Part of a small language model's weights.
Size: 16 layers, width 512, MLP 1344 SwiGLU, vocabulary 8192.
Architecture: rotary positions, untied embeddings.
Training: a variant of Muon for these matrices, 950M tokens, 7049 steps.
MLP neurons of a small language model. Each row is named by its layer, matrix (down: output weights) and neuron, and shows model dimensions 341-436. Each number is 500 + 50 x the weight over its row's rms, rounded and kept within 0 to 999. Numbers have three digits each. A neuron's up and down rows have the sign that makes its largest values positive.
A block is one neuron, or neurons of one layer that tend to fire together. Before each block is what it responds to, as a language model described it from the Wikipedia text at the highest values.

Adjective-completing suffixes. Final word pieces that complete an adjective modifying a following noun, often after a/an/the, such as award-w|inning, Austral|ian, tabloid-st|yle, and whole nationality words like British or French.
L5.down729:553497522550592448565505493522511547503484453570485399488423552577476472548542475470493464570472459490524511580523432450420450550511539490601575543480480488475474538483443467551469566495473462493521502498502551532555517439508539466450532495531481425634499502403371498494565512446489532588
L5.down840:534437525553539511480462546560432447481538561532477481500511491579569496449504524485524566574486527454484501485529509516609436515565504464598551475447609541546535479513478466575476366559553583467462550496480570512502446508476506444498557454494591495519553480438504405458515519477577477495
L5.down849:561534538523523473489593433519482563515511488534532589456437495570501511439553524548495441500445587485511504466531431581532492489480479364514523437523561437443584527502581462510512478549524497576446575481492619540541495483546529505528457514483498448474378575501474429495528486558514518519
L5.down913:570487523517531489575586504432490523624432383594519377484464473566465454509473528550515556438462522393490532491627518553535496458542458480584466443447448552430429511475520468596428538523497385475477409505414538511497501517522495412525477559574489481513491479484450478428436535495513474479
L5.down998:458578532503602516470424420540511565549545555541550448575433473566603409397458542420506428493466477566454463504461493467533521474567501537524554462468488410488518469423533480598464483523425532477506518390459491467558570485533481502445483570480401516459414539527532502431469459654490524536
L5.down1089:543564412486490499543503539491501485532492394551417469497492504472556390504533451561488569461530555461528532477521413562449350462470546522483568514445492541525509549477478566473556473527538499474566523547547514576546587449552593526471537611451505355522484546553442461453495537565573526481
L5.down1165:483467478499498429611472453411471484536499581512454540504421543503568532491510486421538538479461563485488552478552510530576447551485491524541447502575465443541513547547568500482578565566581561651542515492633471528413554557478522507521458514518441495467493543474500562542456554511433467577
L5.down1209:550461627510474496504475508528536506540513413477524483542497453546529379560512475480343493451600519620558457432486506449522495517584460461475488527510472448618557569518544509534456578423522565497455568457477454546515514510517532503481526476544494498541525460619474413535522460553438495516

Continuation after personal names. Tokens just after or inside a person's full name, such as a surname fragment, initial, Jr., or the following of/for/de/told, often in critic attributions like Chris Mench of XXL.
L9.down15:523470572558543414542461663490490538514447529475514477484464502458462529464517551547489496472433487518429492361492527563507499542578464545485505479470473438530586455510490495545512468511447527441453460517556532519546504455552448541532466459473425414416502505525454446533411605421545584515
L9.down266:573507509469480505462578449506573513519502559530491519553552401588490496544559540498438427497552559488551503553554488561574549466465471499564533520554454456524361553427511465556506523503434441494472520437610542413440524531491607513487538429506385459500456446518615521511531535524488559500
L9.down363:530473549528546514480528469552541525542462506530522472506542481557563483521499491473493513475443603499565477446561457538476515543467524519503538515523373456486491462483531499539613486467474480504561559563563495508435534504460456489454472525452508464424451494485465424458509550453513505408
L9.down377:487529443454507500526507463497498476479525517549563444483522506480458491524481402568490467440495584456559502519468470557491518434495516541574576412521375543443598492522480556445437529391536535495497572435477513456539448496478518551546493525480525566520468499395598536559497672513495449593
L9.down555:518585627565542518521557492503435471549441523461504546517542479551488469553468551520508478507520581455453457515566466501447473503528464489395568547504484460539557540463514450436428483549505539439428513503420510532532462474517454509522411466386516391412489444477460414466566535453459513529
L9.down879:402509511505524533475484538474549566514478534575520550576578390524473473552560488580477500461488568494543489482520453500554396543487611539497419506483498558554508495510481438570397512508446502509591495532543514490461450467468508528493374530485436495510551534366558494373550488541489434465
L9.down1257:451561595467590550545510621490462436683476456552444491487544513554508545477438457561488337474486494496554431559478515574551479499496449541518513515511495466443480623518526431615527489484461481469505415367539524549564435547436433501428449488523440509458497560509461546482418477622509511489
L9.down1330:550446531520532568471466427537457484521490508517515532551545434535518514552490478492475489518583551503428496515479494561498417456451423497460554542467363492485536527515483379559508513425500501545457521515443519553499567552478514462494506462501523508421434484523594535417538487426449452554

Adjective-completing suffixes. Final word pieces that complete an adjective split into fragments, often after "a", such as brill-iant, tremend-ous, reluct-ant(ly), exc-iting.
L6.down1167:518469534567554519499525465561554426526444467446500548566543463446627505552541479526568487426536551550484560528530481458472530507499500350591498608495543542400523516479450448543539435538543519465514512507554511465521585518575540490484446562582477500562480523552475440577515476528509536534

Surname final pieces. Final word-piece completing a multi-token proper name, mostly surnames in lists and tables, such as McHu-gh, Petters-son, Sim-pson.
L6.down168:512511584503547491516434416548510558453529638429396453482536397550628434512511511549469456523537551508462460432523479507482450611433396543497528497390556551455486431513505474485471527570459518462448618505553571483500491472406430434520529485470569527537501510615424441438489522501485522600

Before named competitions. Prepositions and modifiers just before a named tournament or event, mostly in sports bios: "in", "at", "of", "men's", "Under-20".
L9.down136:458394501512563536494540450528488549403576498564500448472580504399509536549559472511446483463470540400538452448443627555560474487572499572518545541549616496557515564516477461544389547536525480534474484472515469460486620476519482520494543522576501488516479527493509478467472573511599486486
L9.down471:493460567602565519529505588505513599553475445567513498488504538433595420484462497491505508486506504533488508406548456525423535521474547459488479521426471547456497563621555424548525449526493446566487512438429509543496413532556475446430615595481442409492473502481479565545549627460452501552
L9.down480:542475461483524462510572568495501527418558476574494566464516607540431475503454548475439538546487481452534512473481440486495535479460504507525565529469518440520563558447491517485433504479512492542587480558509575467563528469502459567499467575597485607486545528597558502519513514490567608413
L9.down587:437478499519532542506559495539448527523430435496515500560554488565540536513487531496574458489386493506517573523474503558520574511475480489571506487582499483500502482523503543474448452538404467482463426468497576509459549572403413554485551433448494559565485413472502515447506533492624549467
L9.down589:560441474527506618445460535502424522513530464517475430413576586479475554558516471404522417479512537570503510486454478575536463424398519489507511494554492542557489529508488475505553613519524548398564450556483516460560444564536542455553517531563488520464556390433492565444478475473470481440
L9.down606:578475391535451495565525494511484534496424543522536499584466539518515461480490374610487499456453577426449493474463496545509449435445516552435529499502451534451603500530431475551372532487577487562507534546527540583518485543641465555528477529550520476397478531466490546548544463506510461565
L9.down736:529482547487415576572532523528485583479408510604481520484454544526586402456438476539444551417444547551512430488511546499507490527587505493493495496435544434497529502514518403527473540401602518464502617480528447565490516549522385563536549449539483482526458434479541386490501459442440376480
L9.down1166:557493490511522581505427471473483538523416500528576429466492402460587444521492490524617493450447486547553478406532435412567549523494553492537465484528458510480446483605529481563504529576462456464522415481507427487482527492579395482524562460465531417512492434566477464527546509509555521485

Sports tables and abbreviations. Word-piece continuations and line breaks in sports articles and tables, such as BA in NBA/FIBA, season endings like 2023–24, and the break before headings.
L5.down45:517541398515502479492473501577498556418544438478541471497512471493472469430503517585525493459619541527522514487503555492584480558531454524418497518520508496544580637455445497455379480536480488456566458541510578450467535362480518531509481513454534602456535517566525494556505410542461535567
L5.down72:450432504454535466494590476613513546454515553555461436515430564489561469550501511558487590518469473539493510457558484522424573423406519492520586524593512549406590554525489490522421524548477525536429515610533484492508524484458474485440475549544520517455478486519505524585448484562455529549
L5.down180:505511485489577577490507506532516460533546521428522427592416447554496537496612523445492525459423443476489505476491508515509528432526465446483452461463574424503471529505586469347468392492467459455508527467451520509556494427499501440524525466471540471436416449487439466501552461512494542556
L5.down535:482530444544489526388599473509481558567549555619444450564535544445495496599538484471413543549442431522497532479513457513521533529388543418515544465528613555473531452481493446559465635467469554514452534564417438515558548566545507494433443529514476481449576416607452521560471557561523492552
L5.down657:453422493557516595502515519473518520418465448504532549540579534586461485518521511504487594466481472494464489505620530532494455573463541522534513519555482501453474532496517483458442528515575503542520482640504545560530551428460495506478495525542529480463445573509606484460463564500510438512
L5.down915:519501449495427506507503536509481480484507505490536542596492483452479432477387532547494472373552510500343475485536578472518520475481430524564505355486541536477458541478484511457542519471535494493494528500639526493529499450517544507493438581553578463542461522399478491542538502409403458532
L5.down1123:549468474422604490525534460540478514482462514552608481476485523533570447537578558517523559538535476474608554470501423607412521459392534470582591518522430520566538475469463444516481496554478540495480460458555531534466514493503559484511454507459483512505479519557480450538580510552516512525
L5.down1236:545592509542512425532561533510503515410429477511508445533537500530507472515537575535490501514528444533455480535435552633418547426538448521494467517482483476489477520491501530528515563562470480450476594515511612489453568483522430500449503529513497494568542541575447460628467450513520439482

Adjective word endings. Final word-piece completing a descriptive or evaluative adjective, often in reviews or descriptions: attract|ive, exc|iting, beaut|iful, humb|le; weaker on words like which and such.
L9.down428:570473423466476504430556434451494506488513459463584492436433506505531530483570581489429512571516424455507540438456469481434434504488536570532487572489531531561515533531427421580415568524558538478542484483565471498509492473458569527462557525428562519516525534461509468526613534532530422604
L9.down439:474445490494517386508511490529451578494461440530483367465509469561561502448526475510504550513535584431539435476488498455498533491524483484544486490465478490522440513452523422428433463516611528490526476533474450443449512417486543489521601557511529494592483496341559489551507569431529498615
L9.down563:499512569525561540463459560463493484465488544554552555486509522556528576489559471534496567482442569456571497587541478568523408527545449446536558559442492506502573518547519495522463476483446515513579536435485543559496602497574595481497511547502547440477513476575469436524545457455519580498
L9.down699:529429554475407551528597499433445428474418470593533477469515511494419472580477479541449576505422565498473412596511506539528467486500467421544550575499482525468580533619461577420514497518481427551531521569423504511543435584506502490577479539449520484474464535547480450629536455524410514526
L9.down759:562585581536503482562530521421468420426475472546506455545486451494567566577542523541467446432515609486587568556417561543436544633524536499430558546529432585438390531506555490468585474458486463499490587504435484410513551522556536479433465485494543514520473472548500471525483439520437499510
L9.down1029:567513528430496534547486478491437403461468448545565514441415474564501490498603478576476488512432473461586456612542575449453531600472467396528569491557496478471566519466530502567524526454476507502607497475464459602519428464639578531470503466492506492524475499521532476519564455610484605579
L9.down1265:531498590508520490564534541448504532426477490465567490551460473474475510588509522463502492460490512403436506564541447613513446441414456386599465553386474498387537562490494591506440540413472465562509521457500553469502435522528463400530509504574542444540551542435504439467543586528511537653
L9.down1280:440563440479487441479431465474460463490450497497465479531481532512428450582525515445506455463516530470446571616538571631502429554505483432496574367408488480488404555601649545549485454536557563440562529495494385450499565496619519518473466480490555463477520472493527506521454531603508541437